config.toml
num_hidden_layers = 10
norm = "rmsnorm"
rope_fraction = 1.0
attn_scale = 0.177
bias = "qkv"
tie_word_embeddings = true
optimizer = "cautious_adamw"
decay_shape = "square"
MLP neurons of a small language model. Each row is named by its layer, matrix (down: output weights) and neuron, and shows model dimensions 48-143. Each number is 200 + 40 x the weight over its row's rms, rounded and kept within 0 to 999. A neuron's up and down rows have the sign that makes its largest values positive.
After each neuron's rows is what it responds to, as a language model described it from the Wikipedia text at the highest values.

L6.down323,128,211,212,175,168,179,198,78,224,197,195,219,197,274,199,218,242,174,187,148,182,275,289,250,142,205,209,202,153,221,211,274,200,214,194,160,224,208,173,121,202,134,130,242,220,225,179,150,225,180,230,168,169,145,186,153,240,198,119,230,201,200,234,255,159,133,187,262,205,189,144,226,266,163,157,131,173,188,179,197,205,222,135,245,194,279,259,140,174,116,148,235,246,191,150,134
Description: Year numbers in dates. Four-digit year tokens in dates, mostly after a month or "in", as in 2 August 2022, died 2021, during the 1994; a few weak cases on nouns such as channel or album.

L7.down205,149,125,235,143,171,193,157,215,160,206,258,205,169,215,260,228,163,146,180,181,226,140,158,142,213,115,242,230,217,224,171,157,218,293,192,267,231,148,194,162,170,154,255,162,218,226,224,236,205,236,144,206,223,232,167,179,202,122,223,250,249,138,197,196,226,224,297,159,215,231,199,221,291,219,188,248,127,159,153,167,215,258,143,179,202,198,239,205,240,146,267,239,155,143,120,134
Description: Inside multi-token proper names. Early or middle pieces of capitalized names, acronyms and places that continue past the token, e.g. New in Newton/Newark/New York, US in TerraUSD, E in UEFA.

L4.down382,257,191,234,283,162,314,239,193,227,204,184,170,210,149,234,152,168,257,210,195,181,217,234,205,161,225,224,207,230,244,240,221,144,183,195,184,205,249,188,295,249,263,114,184,200,190,214,219,145,173,133,188,204,215,214,270,150,121,190,265,250,167,145,220,231,227,286,226,232,272,228,225,181,241,192,259,208,224,147,219,222,280,237,255,129,165,171,189,249,242,248,179,188,160,244,238
Description: Capitalized acronym fragments. Uppercase word pieces inside acronyms, abbreviations and codes, often in tables or lists, such as US in TUSC, JNUSU, the US, HBO, NASA.

L6.down263,211,176,219,130,180,182,240,215,163,241,107,216,128,174,163,211,205,273,189,146,195,167,186,140,298,203,161,223,276,214,189,243,219,250,288,181,212,174,232,181,281,228,189,190,185,162,228,223,247,170,232,193,246,201,184,223,238,256,204,194,183,209,137,150,198,299,212,218,215,198,246,221,220,200,187,192,256,227,209,217,185,202,204,194,136,183,157,269,183,234,181,212,190,183,309,224
Description: Infinitive "to", coordinate °N. Mostly "to" introducing a verb after a noun or verb (caused the missile to, inspired to, led Guitar World to); also °N in decimal coordinates and mid-word pieces (b-akery, Hel-ic-opter).

L6.down288,139,113,178,141,244,174,292,183,199,184,237,213,200,131,217,179,152,167,243,261,185,217,292,204,126,148,174,166,170,157,184,183,181,182,195,141,208,248,263,229,273,217,168,143,198,210,229,145,249,166,223,194,189,197,185,230,194,119,180,152,138,153,184,169,250,206,235,200,132,177,169,165,230,185,203,241,239,225,207,213,189,202,180,238,228,158,173,215,128,230,193,182,253,141,233,190
Description: Word-ending suffix pieces. Suffix tokens that complete a word split into pieces, mostly -ed, -ing, -ate (Curs-ed, Support-ing, accur-ate), plus some prepositions like for, about, on.

L4.down444,129,99,131,231,192,247,220,174,176,177,125,156,114,166,190,189,241,169,217,146,204,268,239,222,165,193,201,218,218,231,235,243,201,164,230,293,205,208,209,131,230,162,157,217,200,150,227,189,231,153,189,166,156,228,224,144,203,183,206,188,231,156,178,207,202,158,185,235,182,186,175,197,167,182,276,138,202,213,208,186,162,246,187,170,192,262,220,178,239,201,194,233,198,173,165,135
Description: Word-completing noun pieces. Suffix pieces completing a noun split after a short start, such as d-ress, st-ress, tunn-el, r-unner, and whole nouns like gas, metal, rock.

L6.down350,216,135,216,128,196,297,190,204,224,192,237,142,191,175,152,236,239,183,198,151,194,209,150,172,192,209,198,150,220,246,130,274,265,171,177,213,208,243,229,225,197,143,211,246,207,99,201,191,169,280,254,218,203,162,175,230,213,191,215,221,254,231,190,167,256,202,217,250,152,248,240,212,195,236,228,222,228,199,220,149,137,204,187,316,213,193,122,307,155,197,197,206,268,162,289,137
Description: Clause-linking verb forms. Verb forms, mostly -ing participles after a comma, that open a result or consequence clause, such as leading him to, giving them, prompting.

L4.down309,190,128,232,198,206,183,173,159,123,315,200,138,219,93,269,167,204,214,199,126,175,150,216,192,188,189,201,262,188,234,208,204,197,154,233,215,226,180,186,195,157,187,177,193,224,122,155,224,271,225,202,219,186,171,210,255,163,178,170,193,186,211,188,160,191,235,116,191,232,213,178,134,256,148,193,221,170,236,208,218,248,166,179,216,227,254,152,179,166,139,174,196,199,149,216,139
Description: Verb-ending word pieces. Final subword pieces that complete a split verb, mostly -ate, -ed and -ach, as in celebr-ate, te-ach, oper-ate, post-ed.

L7.down77,148,91,200,253,171,300,242,120,216,303,209,195,171,206,196,152,210,229,141,247,194,153,257,197,196,137,225,221,223,162,161,224,249,185,194,216,239,296,173,277,205,210,172,200,127,247,243,202,142,185,208,210,213,207,185,206,219,188,231,193,132,197,219,235,249,176,206,194,273,189,187,176,205,195,180,196,220,210,151,130,172,284,211,244,169,189,206,201,155,184,198,139,205,226,167,171
Description: Dates, ordinals and scores. Years, ordinals and scores opening a table cell or following "the", e.g. 1969, 3rd, 18th, 3–0, with weaker hits on "(", "his", and word-final suffixes like -ated.

L4.down137,152,195,144,196,225,204,200,156,173,204,237,192,177,248,121,199,149,157,184,127,250,225,166,203,193,148,136,153,205,217,210,239,179,219,177,120,125,245,260,228,204,146,278,162,225,168,207,222,218,192,163,199,205,288,183,123,273,229,179,211,161,210,284,168,152,187,267,151,185,186,193,128,226,207,208,236,158,233,214,241,232,238,143,309,279,201,160,239,234,178,149,189,142,169,187,162
Description: Roles, relatives, screen work. Relative pronouns after person nouns (who, whom, which), and words for roles and screen works in biographies and plot summaries: film, season, portrayal, starring.

L6.down226,181,197,287,164,214,130,224,171,226,267,148,194,235,166,217,143,137,241,210,221,153,152,218,203,180,202,231,219,130,235,191,230,251,214,284,263,202,193,211,205,225,186,240,144,211,197,201,190,170,274,174,214,167,203,238,127,180,150,250,213,215,234,166,277,180,240,134,154,216,193,268,255,265,201,231,166,124,155,154,147,266,188,173,115,226,219,184,151,179,257,232,247,222,251,175,253
Description: Definitional copula after subject. The is/was/are right after the subject in an article's first sentence, as in Régades (/fr/) is; also ==History== headers and table separator rows.

L4.down395,221,130,241,221,182,173,223,258,248,158,207,180,215,181,192,268,151,235,180,178,179,150,132,200,178,191,129,111,227,218,172,179,242,270,181,226,172,196,263,227,209,263,198,197,243,233,168,186,170,94,186,236,196,179,186,253,162,82,150,230,211,172,216,202,195,265,205,181,219,166,242,289,158,176,133,187,232,180,184,139,233,286,281,179,190,212,192,247,185,179,242,197,215,241,165,228
Description: Word-internal "us" pieces. Mid-word "us" subword pieces such as r-us-hed, citr-us, intr-us-ive, surpl-us; weaker on "ft"/"feet" after numbers and coordinate degree signs.

L4.down105,284,161,224,186,196,254,227,145,223,217,183,139,136,186,212,211,154,228,228,237,178,276,117,159,139,292,261,156,130,180,288,241,200,217,214,189,145,227,153,154,145,177,180,249,143,185,179,201,245,223,231,173,161,163,294,212,190,210,288,173,286,136,191,149,134,190,210,267,158,181,125,242,234,221,213,198,248,214,185,232,197,196,183,263,151,280,188,237,245,183,197,200,186,191,173,203
Description: Years and round numbers. Year or number tokens, especially decade years before a plural "s" (late 2000s, early 1970s), plus "reason" and "fund" before "s".

L4.down49,259,255,214,218,151,197,220,224,175,158,227,238,209,148,201,264,210,238,175,188,173,158,223,223,170,96,283,193,160,162,301,207,212,208,280,221,178,248,212,243,219,234,198,211,194,202,188,217,177,228,207,213,234,171,213,161,216,90,189,224,199,156,135,200,167,200,186,206,200,135,187,178,235,112,202,231,225,201,272,179,138,160,109,233,235,228,180,215,243,211,254,157,211,231,221,183
Description: Sports results vocabulary. Words for results and rankings in sports reports and medal or results tables, such as bronze, final, third, won, lost, and Cup, Sport.

L6.down19,238,263,239,183,166,197,201,183,125,188,199,210,188,189,178,238,163,139,150,141,293,209,228,201,218,198,288,126,202,215,110,274,207,180,205,176,180,271,221,207,198,213,178,155,276,230,101,162,250,273,224,213,223,191,193,139,216,122,214,225,235,142,164,224,242,220,142,118,244,231,200,205,250,225,217,239,176,196,170,231,233,191,174,189,254,196,208,202,146,193,177,234,144,240,241,177
Description: Ordinal and placement words. Ordinal and rank words naming a position, round or occasion, e.g. first place, fifth round, second last; also took in took place, and month names.

L7.down174,262,277,171,225,194,296,250,171,212,277,277,181,234,185,151,199,163,207,264,265,274,214,221,147,173,185,185,171,238,233,152,187,260,243,175,224,254,146,212,228,191,220,261,158,209,208,236,210,178,212,147,204,131,117,232,139,213,203,196,225,168,184,191,240,205,155,162,205,186,199,243,204,223,242,189,202,234,158,172,233,166,208,162,271,189,258,222,226,233,240,198,242,164,215,175,221
Description: Year-start after preposition. First digits of a year (190, 197, 199) right after in, since, until or a month in historical narration; weaker on parentheses and line breaks.

L6.down361,252,210,225,169,182,315,193,186,217,227,254,205,198,188,203,279,157,238,219,152,239,276,217,216,162,225,265,179,192,204,135,250,214,124,291,192,218,197,190,159,110,242,197,221,210,183,168,206,158,153,156,179,191,233,162,219,253,106,191,150,265,167,144,227,161,191,165,266,196,183,168,200,273,188,207,198,228,191,200,163,202,217,178,186,265,287,187,185,256,233,203,256,168,243,175,162
Description: Mid-acronym capital letters. Middle or later capital letters inside all-caps acronyms and codes, such as ECOWAS, SMILES, OTL, LSU, or country codes like ITA and SLO.

L7.down195,204,126,215,197,155,304,171,183,238,196,264,196,201,173,214,177,137,187,205,175,259,163,244,189,220,166,195,234,192,275,163,137,249,287,268,313,134,208,205,150,242,86,209,234,194,220,194,182,165,183,227,257,245,210,237,249,217,203,248,201,249,161,193,167,188,238,197,214,221,157,247,178,193,199,227,158,148,182,197,210,266,180,133,180,191,169,112,200,166,205,188,245,153,221,206,247
Description: Section-heading ends; split "h". Fires on closing == of wiki section headings (==History==, ==Reception==) and on a split-off h starting a word (h|alt, h|unting, h|indsight).

L6.down240,242,289,254,149,141,144,274,197,120,183,186,206,188,198,226,120,292,178,156,161,211,197,177,221,163,234,180,192,170,157,192,236,173,67,199,154,246,208,196,237,183,224,200,159,209,172,193,166,217,223,210,221,234,202,169,213,197,235,180,198,188,187,218,278,135,117,245,138,172,238,164,199,199,199,237,198,199,129,281,171,150,223,218,174,205,244,247,170,121,184,230,177,219,206,221,198
Description: Word-piece continuations. Second or later word pieces that finish a word split after a short opening fragment, often names or plurals, e.g. Pog-es-anians, do-ctors, mog-ul, Brook-s.

L6.down74,232,199,202,167,171,267,188,179,234,255,263,244,163,260,183,247,159,215,226,279,275,203,297,140,167,198,235,208,187,133,228,180,215,229,201,190,161,153,168,146,208,216,224,180,137,189,230,142,142,204,135,157,240,222,259,207,227,212,248,182,135,253,242,213,243,205,236,200,183,184,229,151,297,197,185,249,204,279,181,198,141,112,176,183,140,243,197,179,171,271,208,217,180,241,143,175
Description: Clause boundary connectives. Relative pronouns and clause-linking words after a noun phrase in long sentences, such as which, that, who, where, because; also sentence-final periods and section-heading ends.

L7.down10,213,85,155,250,175,182,68,133,163,160,160,164,189,179,193,256,234,139,194,208,207,216,265,214,136,221,198,252,136,166,233,239,187,239,195,180,175,230,250,227,210,218,187,166,279,225,214,88,211,204,146,179,161,190,227,234,202,231,260,183,186,161,199,203,191,211,219,209,129,206,192,82,235,213,207,200,232,216,184,226,225,207,158,200,223,216,237,158,190,169,194,177,277,240,173,204
Description: Person role nouns. Nouns or word-final suffixes naming a person's role or occupation, often before a name or "of": critic, guitarist, manager, reviewer, historian.

L4.down140,160,204,220,250,187,223,144,210,202,264,191,143,229,191,204,195,158,250,201,113,131,120,236,206,185,175,223,220,115,221,226,172,194,247,270,245,187,165,239,217,210,160,180,249,192,258,111,274,194,204,166,244,179,192,232,217,247,211,175,221,217,203,225,208,179,261,123,207,253,233,261,250,209,236,125,196,213,217,273,208,299,288,186,151,223,233,178,179,212,248,185,246,210,162,268,257
Description: Wikitext table and heading markup. Table separator rows such as |---|---| right after a header row, plus section headings and titles like ==History==, Professional career, = Barwick, Georgia =.

L7.down254,210,179,174,121,208,261,214,169,228,164,269,193,250,168,166,219,171,229,227,226,153,214,165,92,189,146,208,156,231,225,203,218,219,232,195,225,216,167,190,177,214,222,268,217,209,191,188,214,164,222,250,192,172,199,226,149,174,111,150,255,111,213,231,229,190,178,253,225,189,132,177,233,179,244,213,210,241,245,239,178,208,239,242,190,152,145,186,321,53,183,202,157,171,200,270,172
Description: Relative clause openers. Relative pronouns opening a clause after a noun, usually a named person or place plus a comma, such as who, which, where, that, whose.